config = dict(
    num_hidden_layers=14,
    hidden_size=512,
    num_attention_heads=8,
    num_key_value_heads=4,
    head_dim=64,
    intermediate_size=1344,
    vocab_size=31384,
    hidden_act='swiglu',
    norm='rmsnorm',
    norm_place='pre',
    norm_eps=1e-05,
    positions='rope',
    rope_theta=10000.0,
    rope_fraction=1.0,
    qk_norm=True,
    attn_scale=0.154,
    bias='none',
    tie_word_embeddings=False,
    parallel_block=False,
    init='uniform',
    init_std_qkv=0.0146,
    init_std_o=0.00276,
    init_std_up=0.0146,
    init_std_down=0.00276,
    optimizer='adam_variant',
    learning_rate=0.000747,
    beta1=0.9,
    weight_decay=0.1,
    lr_head=0.00476,
    max_grad_norm=1.0,
    warmup_steps=331,
    schedule='wsd',
    decay_fraction=0.727,
    decay_shape='linear',
    final_lr_fraction=0.0,
    batch_tokens=[65536, 131072, 262144],
    max_seq_len=1024,
    doc_mask=False,
    train_tokens=1648000000,
    max_steps=11178,
    dataset='wikipedia_en',
)
MLP neurons of a small language model. Each row is named by its layer, matrix (gate and up: input weights) and neuron, and shows model dimensions 357-484. Each number is 128 + 32 x the weight over its row's rms, rounded and kept within 0 to 255. Numbers have three digits each. A neuron's up and down rows have the sign that makes its largest values positive.
A block is one neuron, or neurons of one layer that tend to fire together. Before each block is what it responds to, as a language model described it from the Wikipedia text at the highest values.

Description: Mid-word fragments. Inner or opening pieces of long words split into several tokens, like o in Exploitation, lu in affluent, stra in abstraction; sometimes "the" after prepositions.
L11.gate940:132152107085151120154124066157192149143148072169124092120121099138132106127113076125104180124163163162123170174141191170154139153075124130135152179129074131104093138172102112150138136145108127085146109060138101164119086088165150103173110198114117135113079144095102153133098119110097129139133167140088143146123158122098139153116172117157082092128122156117181110170086114124187116141115
L11.up940:046122137098076077168136080113123145075090191141156139098161055152150120099131162178129085122162128079133156129120081141110197074127144101146132172098132090096172153089168118156132167087163162153136133170142133111115094079117114153150151171138099146171142162091087120091124099098160211154170083094140181141094100132165096109172166087131139100157171116163151188134162107157096194150152

Description: Music name and title starts. First token of artist, album, or genre names in music articles and discography tables, e.g. The RZA, Madonna, country charts.
L3.gate166:165143117165124147101115150135130133066136092175131149109152109166112163185160129089141163154106115155095187148111129157136104142091143129121108070182154088094149142090133132159114155163155140160126157137107119112115104135109118123174079135092114103144132127103147169149112105110125141140103139166103107113136113182135159095126103109171183101131161128120118108170143136133157151168110
L3.up166:100096117155090128166146121183085103115179156147144134074153123107170149121123173111146121107171087144202065080136204101147103198116143121138099155101116161088120120145128112147105116109121124150090136088152152107102135164149136099202145102091133118128112165152103171119154112078133085133135186110085097113153151124133113158108168134126128111129124106113149167095119128169129100119060
L3.gate331:115148126162137107093142107172164131088142137111073124090121123124124098142218113076141137113158075134046064125081166130091064097133117109127110086108166138154157191122116152108068123165110073178122132106180090116127147158125098101177109115104082207161089106143127065146116114170180096202156124155164114082068126122152186154106124189154094111147110122139174136136116140093156061102087
L3.up331:118145156131133098119152110152189152111175111157160120094117127071131113098227157121124178138139094121101089109141141119124076113175129127099070111132127169203110116124157163098116120163116132080074126133189102117204133076139162127133122114137161151170129109166135114105154078156123079219137087109171080139054159132122144127100179117113088090182102111139148095150132155115153109107125
L3.gate413:148154188154181067134076102115142156083116157118141090121159147085160158094124099102151127083166115171152116099142075115132141183122114132070109132147165185193096138119110159084144178168095113111099158126180118161137137147137138086101099105067132140168194167104161077118103103094150120194139163110144094084097117136099092133121158128114108137143120136136164150100136147094108117106178
L3.up413:139112144134161134133118130176122132120112131133137158100138130176149159168156162098143154071179081170121108092076113127166136164104133174107168081152116151205190137147064103090098231162117078129113104119136133135174165115111105143131144064146130112134100112131140199143163097101118115177161114113151103176114173140091130132109106166163150170156097077120195175174158141139160167136127
L3.gate796:136167121141157120095110070128141114110097057081102116156135125163174125165132147050080137100160159186111140135060186142161087101109143170156088117139166128161126173116044113146122160123111122092094132148136129128096120104085106131166127080139100151169108130125107155199169132124138090175172181166168119125114127149170145093137178164119104127165137113109127067121081160141198140166157
L3.up796:140142081130127067178103080120145174131097158083145164090137151067112058148115142125143169180159082101123148095178107122153132117156142141129142157178123115106150109094098155110060094154078134156069045187178143139146133116195127117127103161064144162192150117103133057172157139106109091134104112165148100108110107088113175179138146075163077145137139116127124117092141131149173119119151

Description: Title-internal capitalized words. Capitalized word or word-piece inside proper names and work titles, often after a title's first word, e.g. Light Up The Stars, Say It Isn't So, Mer-ry.
L4.gate69:167182163130084084177118146105147153173114095132112149130117104156094154173113131136085156114107087138069107083128124118151098120141159204105187112166125131127081188117139108148105118133161155084128122125171138141155147160117162171115119099119120123128143143056145105143103156140119105062093128085142092126212150113094135037120168133113138096123126098124128167139157036110100178115122
L4.up69:140118095093090125075114131104120145120084119098148104123126153129091134113182187124097097128116129095104119156156143077139065104151108163177120137094100177098157139127121118136148142108141155122138126113185148127111169163138171107144104104146145212167098167081097107109118106133100151092101208135133115110147160109199158078099133091110167094172155095115115154124100095123135104114118
L4.gate78:109094115107146079138077064123086115155106121169116089140108140152101163105144186111187132146186110130206117167120147139105062124170117157097179151122086128113080125089173159121122096116137145152088145116168106135178171159084096182121154122135107133138143179112127170130132119048130138132131172131122099143126126121119144134119177121136126149187122117102148191154164078183127199139136
L4.up78:146084115135143132142166084208134106136138183119113124098155196135129133116152093168077125132141130119111118100131193116138104170109067141111115166172148121119138108145138087174098179108135178085142159134189041074075133177135137155088116049139143188088116105055115124142123116107111148175166093127194135170087169162130143131107152168125099155154091135038118158109152140150096106106159
L4.gate153:145138155115184073177102101153137098109160079126143155110113180117096104103148142184152131178180106127123055107147141110151117148123098140112105165152126122112114124090167158149103153155117149143076142077163096114143109109138166109045147134088153109163134165146155137081115078121109154139118126115085158127076114138127125101138148170128114105205141129067133126148155109158156081094164
L4.up153:143188148158121162145155110057104121120142163135102082126092097026208090186064114127071099135124126158097146072158114159131113130146092086106112090147105120196104108111116142144144102103135123117214168092104163088086140123143129111127121145133145119100067087119106108172147138168135130109150195122057097165159070106117144110136143163129162091159119133089109096087098104136127154094047
L4.gate194:180124140117177150195156101063086098092146139074079118137147158132126113044111147156127132144120127126127106122108129086153134078229051108070100147176113075131110101146105153109191177110189188137109098111110098113169079153131147191125176107071097030085131153127136146147143109114165149119087130174117097119071173133116177144135180123134053087101045094133061134174175112144060091135123
L4.up194:087090137177144116143127103147076082124133135185078137158137099114137142166131138129128115123150089112124139079127171143125135114148121067175097097170119114193161165157145130108102174093128172229141126116126193154142145122146108088147152113147158143136090118097139108127110139137163112092083117114095158156132113105167135110127160153112153172121154142149089133104091090114090155129162
L4.gate217:148119155108115068160195087053137151122075116125086168165144119142117072169118129154119126130174092121146099104110141151143064147165079163152127093122159165131149137064109193149140143154138076136144142083116047165132163142086083128128157107076134108153119096047112150119124108123162114086086148137155115155123157085115123132134150132130145127182120103058128147142170107118170154156132
L4.up217:131133135135122152147159081105158137136095099116138160165122097110125094085061146145126104181130109175128156085094099107110084093157094132126140106109123152126098136121142138158132175125157081240107146144093136109101136142127104082185099119105161135125144171150121119108137076131161108116093151165122146131131158141134148175123130093075130104198143062097077067135118140115115128151158
L4.gate284:157159084156111089162146102104155096121142120151223125135116148123126095111095145134162104094098116158157118080103133122198127158145117147087104122173155084117120171098059132161107183125174084145135098138222075100075125121104126128138154185133080121184071139115118112129099127193113152133078235113091073110098091098118133115093144138180133082117192130074124139178181145168162157115113
L4.up284:137137071117168134122169123137120112165082099142195124134071114147152185155144130103116108096116102118141072104127152117146134115095116128119147108069150173126118138153133182178066137131155164123126101122136124098144110081106122143131136042179121073105111147162096117155104140139111134097111120122098145183132122087038137093151123105124107119131185079161091142111128058151129099187127
L4.gate412:164100078163138101159102073142131125106181065151107163129128114132145066156107057152075138109087144151093132053192083111083176120119159123146144143150132119075127167109112136062108158117106117133097097133169148139144105133198127122137122137126090126148095164125075056087068142101142148098161124072150095127137131141142138069175112119106103116082190094122184133152039141207134163164136
L4.up412:129174160155155130171178086093095112094194136106119129110142139063158163129125165199068144150180111132105081160175080160146099132130070179134193148150127109129106122167133143143146123138161213150087156108164103133078080173139145143093140136116165109126119132080144100122126081182091178083082115112135088132116139091113160089155157108108139084091133151024114197150061131129118183134103
L4.gate483:185128109122151137192184062118074077113125096155111072152136149144158202159167110158088153085161117112131116132133160104149050185103068145087143153120141146122141182166141147156111179179143169065120146078216083091141104151105127108091124140154126137162110109145083154202097057030076156141134138174088115160070149091067151134111159195135108095180148150036128158138181130193135143113091
L4.up483:068123082106109120180122081115066139119132202116144100098200142012102157132149107116133156148124142130196181199106141155067177175119163140123086155171119177171152136156089167129156131134112156118098123177171107106138142119141065121135160120141141134103154081120064139172098120101141124155165119124082175147101112083190133127119192115111122132190080115115115102038114178156110148064114
L4.gate674:186127140146112094101134113127176083122191150166117144167154087157168143134143170126119166156150109197109104152102158122210063128120151126145149136098095159144114123150090150170074112152158126118104078086160092133120138128112183171088154088115126077139112192118130112119167173144085161117111173127109092161146150060104119097176063071119066078121171104145154129127135180169124142173101
L4.up674:083107115156077065097113123122085158120172115111160084117118136130094123135143129155117063119119120161115131116156159012143039204184103135146127110085127152157137127127143152077125170198165124124154116087177122109162139145139118101156120136124120143114104155123105155154130130150102137117089134096136103088132116144179136152098116102114197103103203122137121115081140132141181224147152
L4.gate803:179138142151124100145152105126135097104119164132090113173167140136116091163102209127112134058171106156130113119081125109137128132162062137148110172135139178130124163100118150104071138126090082155122178137136119116127163222062127124156086143131146118132059139143114180132154076096158118139096116083076138127166146108109094084180152205153121091165143115103154170142115083126155115141148
L4.up803:163125111078172109137145071121156137124119092152130084154096177181111201120150195130151093156210082138168102104146153051163091119129085137129168161129115112142117143104134131167113168109124154121171152112129079123167118143092162141124120094139184148101111173188156122122184104162139143167132131134121177176129142177100103139129133055169100085160064126123151123104136063179137090131177
L4.gate840:187138144102152101144089050108129150141144089159151088122129116047111142107103083075152148153147048096178170122092145127141189133101091190068125109136138101074114141072097121148143142098147124129121135118164082129133120130163112139097161127106114151129092127100130128102065088105109149103088129105106119156146188160094116141170101157061104109197090157103127130155087096159125148146172
L4.up840:154156164103136146147159129050079086134174096115176170082124164132149111063093136160137142158103147141141111112151115106127124137158114137094140156175095077108100148099132116128113134132166116168145144112150108125128103105153152106061165112148123092146096132167140113107073055156139192151137140088137088149126182141114169113155166141060131153140058135107140111135114122173140148180141
L4.gate858:170119129163108157188143084106160164146147137097149130104101117075093118159140090089131125147189149133139129138129134125118097175075149132167119121152114126157157153127184068108101176182149140162136196088136112129082101134101101131141124134118138125121075163188092145154117085083160176140138103149131110105094120139130120159145171117137156128130124138070168131127106139125115105159094
L4.up858:072177115114144142161147094068107091101115141134152143152058169133156170094188128158086177100122144132132104151161116155106070230086083121128135153107125146140168169159199077161140099180173136111116134054111065097165108107099197124120122132127079090175112154128124140122165117089101159137141133142136187143109169155107122117122126171187140082165121145116100148136158112142178126152148
L4.gate913:159098136147134144132082085153159107095174113151054131106141089109127131110114138137103158099156102174104151154141186134145102128169119091067171090150120099072075177142101123150076132189163121190118142109133089112110093204101120185114164113126116155157108121129097114125117092128149125116075180134128079092113116145074169111133116136118130091115161134137119160156119112179061121073160
L4.up913:134114144157136127124076102161145083105119093115171112152160082104092093127140113147094145136138107164108113135178128085075116157081125149100146116081156118165120173117162164150220130149142125146125166153116182135141070144167099091093147151128114126192159206163064089168103094108158130086152114169088154145086102178112175138132138141129091112152158148169090103093160120157127076072177
L4.gate1027:145125149128168111153189078072060089065144112093144131101113156116170093181144130197080151105107143127118102162097088148129036136149084127121110198091098175151128136139164141157100101151108194140107192103200042093131173157134183127126114136082151215071134157152131136118175074108157101047113150158098097130074135125110114143191122178163125086186133150133141151172200125145111148104125
L4.up1027:029079083110108117121100124153149150103094169116130095116075195110130163122120128086210156160145144132121114130081142116113083120111207086175143164137158088128179150113110129122120123129115144069122141127102061165139194085152142112087092133132161219133215134143099140119151117128145078145174151123112110103126116128144120172135126116090145156180166148133166102075110144107103096078131
L4.gate1155:130123126089120127172117089120140161110129150121066117171159104087158111142153074113056168095187076167149102126093145156137138137152158078068119153125168097150113136134106127149130141144160146135089180110123125090094170233118140132155146121112106103123142146103066172150121084067152140080104121108114039145144129099094186122094207166063128149118121104103107146210162104139118126051124
L4.up1155:152172114060190133150182128128114138119123123076084111154122144129115119094162110138101141133133118129165077122109161088102081171193112123106122153084173119131124099104165110189126146140179168095088183059111091125151099146147186123142138073110125114134122117145086156099148100096112157062126143177143117179098189144124119166091124139077075096107115093101096148151195094132125082101097
L4.gate1244:199123140126164085128155118084095103128159083151147144105145129113169089109140146120099175161086163158132103128098166137150129088159083130072140123118139114128103134120112171154093157123143137104113160052175091126139126143128145127143144131089137098156116125118138121130114085124133132172086189109096096119088132129118171078118155071123098100124092092078115121192160115113132086165091
L4.up1244:084154126144169180125143121173081057124117128139106094150127125126128097116135115141135141095144125055114075131047116136084062130114071134181105103089105116127158130142084125159117153065166169106068174136120116050164123119072119141131123146092178137120084152120150142152145108112114088099129142157085112132078119109105209121155076149123147129176116170091138131150106121125162062112097

Description: Mid-word subword fragments. Short subword pieces in the middle of longer words split into several tokens, such as ent-ang-led, ins-ens-itive, rep-ut-ation, treas-ur-y.
L4.gate41:165162112113025097139153105132143181058155107130137158131123123176102144119209080130174153105099133108106164150096125166139163086117144169104134107173120175148122150142098129111107084155079129112177243113163085143071098173117098139117153189176176156169090200124141140133155030167111125147063116094071123164162167084137124107131072180105132122148157134140180201131119133144129174086185
L4.up41:131109163101086095088157112108083132071214150135106089148059134148125098121190099108093140093153145154148128141148140171131110150149141142133171079123109108148140179153124119182097137173148131146161110112147118134124099116087086132174093103154144119060132143132061145113141158091165154124094125087176134104099061137151125128126144148179132099082128147113119082089158161077096146125092
L4.gate67:139159138188049147146110149131124144065186115137142199122118049165090124161152098083158140076106125119103172114132119153142136118157125141105108101168160110131158188106144153098120138103162135141098158184158127104063125119067115132134114176169104095156055171090131099138112109121144140107097161136084094113142113147091077086095105120168185115137157144131146129175124116167114145100094
L4.up67:099147099114112098134144178110118097072131132129150102151133070181062114105173130165133123155144182122095135148179104158133167140135137132085118165086135127145130159145175127090152077079066089156135207156155140169097128103112094135122098182157139085135122199154147191083159117150153064190093119161072156115116068115062082077104141112198142108128131138144177132146190133093128161154125
L4.gate120:094108100067090103153114133147149162153114110132134092179129123135088124143140143163142144053120076097133196153111149049192178098148147148074174102164182100112117139108094184157150145169114109063164151116182123114107141124101122150102116176212104116149136123114028101158098093158137100114109147123082143098199191152085078078120098175077130168091164108092133120162153095186182193074193
L4.up120:069118125113108121152162100115136153102121107108204155078121090143104152086134131178118113142122093148191178122142122097142144130163189144201135124163131091189131086099135087147146104106113117168136186131147093157140105142087170192120082126089163132214060146202143135166117139150158132149154142153168131098119101108164090109115154157169098099134123147111081196127107131159181151144143
L4.gate140:157141142119073135154107119116135130181166130133137174153100114135155146173136042101134197079143087114106112143187061162170189146142149152114165099173136099106106166076099080136116163138162138069137124194145085148125121092181148166111160199134085113111184113110128093144083135103190184119081126133160098105161124103121086087112134135177079105095141106062135109094146115155094169105115
L4.up140:138113108101079133165129167115116170181086141065160104133133107178145096158174150138172190102139063091134174145195096163080177125164135140119169121107105143115139116125134089105158172144148126047138174237131135135159164122178100111171107108168110139150153070187193102164196100096169162071113088129145133117139106101109067151128153111160028177121131150181115105063172099111114092086135
L4.gate177:086177103107074108167079096125174133095112088032129145188140141143139107136154124109163169087121100075106193127141094134078129115137138177096142116178149121157173106151148149106104161134134042128137156164109171179169120093171119118110173188141095159133084107115176132145072096197147086110072112073139115108135122105098094085107157100140176173084125178079156110132140175070072173053145
L4.up177:095189093123116133111144130135101161205130116101144106148036126108058110083146136177130146099118070140081135075175086114135172146168107151114147072171185125145148156130128122155138202125156134107184129159121134129137152172148170124138116130171224141143020063099120096131148137181120104091120122087104134107135145112100144052107141131121127127143115109119086087133135087078093116096126
L4.gate295:132142113149144135106115084110151175096108172123085181217175055179089088088147131112160166124074130143118148171122102110147098111123128102122100094110110099118149118157124069132136156131077078103115120156151120160101121132105130128152117153146081163084099140105116187153134102157148143066116154164114131130156114162150036102132125189125108160094139207142133152162119117146117153132155
L4.up295:119148132089161148102210126109137108139153157102077117163097159126126121145179156118165119170114143169141141144119202118136079152146100082085115132168152138118068080160103066128193145095103135107096154111149151173172111112123149154118173138145150098126141173117180110056118132144174145189135083149114146150149114098125171212170108166082156120099114183151119113140170166125175086157128
L4.gate406:111118113128081139071141116170125124208090143156098149140177109122180130098155048143162158104161117141122103152125166142123090112100149087104115125128139115081172121177144104112103128069152131192126132129120113142070156137112068077090125162121169112121131200101162175111164114149125110172089092106140037122079139103144118150184111114101156081124061067141130120083105119085150138138095
L4.up406:130109112137022096083126135127147100171146161129118156075106161106131160174155127127084124124119151111127137093106149141105160068113133166156139137189183059080139164150092121139133139159149083096106160172204184165066108148130094136058119173144129134173144151140137177132088145122134173118120101122100130139156096092165124115158094159151129133133146162109162170078102131137116121124185
L4.gate407:142106132140042060137189087103192144124108078128124115132166103124128124124188086155086156116136163171133152122160147120183170099058168141097141092128162076103112166082123128164104156149143084085177141068115146118130178069103179117107154135086135121171155091108101189167117129124119104129171121104172121158153087079164078099122094213134158151096168118172158157143105081132147215100117
L4.up407:104131128120103103134159116136140109155079138154150108181066130144201121137101157096149147133139202106151169134172128110134162140068097135042226053161146062115131118117128171158126138089108164140134090120170163128154101098092081095141103124090189172123147124188105131107125107149128177122163131155168127132099143189202124115128081078109103141079131131110141123154105115132121154132111
L4.gate646:143143151156066111075084163132138081124158117115078190118101151103162148112103103174134130081094144117150175181155068140128070115065129170147132111103157135133159164136114112144115165119100091134167098110157130136124104111122130151147142173126088100192144141122116160151167117162106218139069154131112090100097131147139089147145045139156160126124132087145166146132079116168110123115118
L4.up646:055145175122150183134115108172129101154172124164151168126132105161101153103169104172100164108134146176071113072100149139116087182133140101094168132065137087104128160132162166164130134047166149110097168120104178115101125135072118202117120141074132144130122185127145141077102146111174150063141125135162128135153113108047120108133127071225139155140096131162132050095155109080089135116110
L4.gate658:135094139139105102182132125105097152088143186171166132082110112113146071099196068136098179145178152198157141118142125164109170131115133146079146158121178069118086170112118106077154078140147095065111203125180163166147119127128122120108166116126131112117116130111196113133117094109155111093110110092138077123176113119113118111109154113142131183128139123150143118093113103155187107171179
L4.up658:092125077136117181154192082139101143119104150146148098203069049134114146127164056128110193067122143081143115106166073103083133133085143115091095128122170103128114174126149096141151136143124147146165129097123116143075064104157146149165094118152148101114127124157141114161043109143106112103148098107101135190177161095157123074165056175088131166118122147133126101116150109093148160119123
L4.gate739:125133152158075115121143141097098099140141137177125174168137081114147106116160085087104142092133161212168112070131138160119102140117102122085164093171168141116152217116100134149120127171109104151118111124164120147138123149142149095161111178165116171133089138111071087124126153118138163123105133130152119074162102139137149123144095162165148159134128100169127090146145141109135098079119
L4.up739:122129149172049102150110161141138225154109159103096149101139152112119111090130142157139120072140145129182174093125111101150131099112133143125114085126124112078139160120135102129114056157111137136069146128196138125133144149161134130112098100163172149136145157150161131184146126191174182066089142116097084071135118160158120155124094154113112100147128117157109137103147136126058176105127
L4.gate994:152163147102083111122188128099147098140130093137152137149159101177140150157157084156101124084140121126168136157135160135127114211109114141108122128048164058110140160155112145151154131128194103105153117119091112146129101072121124149084176112156093131159129133163161142121108099141138144122113147082191067129145143079099078124146068182159092085144169105163126129146158128142136140083125
L4.up994:088114136098100121110155102197077157094129107130131125125106083109133135130196109146181129098176188119162142121110122139117125119164149144124114114134161113105105131170099096133112146099158101142162105147089125189145072129102097143164113104139096116111158173059120157118074101156125111138148126167155123106155084113106141114112153126136154142125164128121124093134128168085146108121126
L4.gate1109:141111140069076071160160116134143195124155110113132122148130109144072132143124097169156115122080103089174134165098070109153114146153154169083135120190163091099196155098126149196057178155072113100120101148143157169149174160117090196144172151190116149099076106147126118117125126131150128116098147101123105054149144083132095076149080124119162152130134095080149156153142090097116156111161
L4.up1109:139148098174123066143095143132138087121163103190093132129132118172105120117133118130139121148174115175124133122138129155140140138073107124131119164091139155092102135072132159188133044091131045112132155125070177175148142084060171159147090109141138086116069122152092111107160141109163072120140115139102096119079109091157122160110133200128118122135118126093171151033058106111163115141156
L4.gate1245:151132125100077107145137060144153167181146117096124121121173142144119106195138077142150095099175153099135137149148162178143113168080160158092183093166146121120152152104142148163092132147132094070090126078166128166072105125071099144161118116151108095124094148142145147152118134147085150113073132210202122109122148097162151090076133194044140096115175091170141167182048090170170131086146
L4.up1245:112160166101145125176177136149123156099167133099128113101170139152103136129198090170176112108132137044147128138109112130120101099119152137098122162170118084119088098121115124142119147109134139073096140173118143165116162167117110181107162162068110098144080135146203154104117098166170095151118152093137107108162159074142144105095131141133111127153143147165169131144133166118143184126152
L4.gate1322:091162094106049076135143124112124123108098100129084118117198110162124129107122130116156161131116137159130190170147096079158130153116132137103189115139153110167146130148097095169077157190089063132147158155158167205104126089138165162149160138106085101153123084087124125123114067104168165124106153148152136108144146144107096130123155171166186141142155111114105166122125153086137184061141
L4.up1322:105134071097138096124065103151126129120034128172097144088145060112200134043125048122110126166110099082109154173155190132105181092093099149154076145086153093159095157156081084153120134094115089155190136170089092147125147041185127175145126134132096120133140141133126158116130106149174152182128094090167170121139193096083118136090148159174115145131098097166166208087138078061160121123142
L4.gate1341:115096064120098125192183111104128164077128070116064125143124089182117137124166120126124201099111133117142142158140104157123086139071100151167199085113164137128173122127139100145090112134061185139147118137143109150074168106129156158110121191164147176208148120065106111154153093153118170124064167161107133140127195166146084162077087109076135157133106128095139122148142095087117134140110
L4.up1341:193122093087083121115090157144116165137155105204120077126166119145133109139106090113096161077147112126136106172141138154159161115161155130127169104180169087053129158127157148159112185159184053114159213150153095114132058121125090147152116108166189139136166135111132126132115093099093108112177102113118139123144049068121171095116157156101148175144152167145110112113132082125156104105174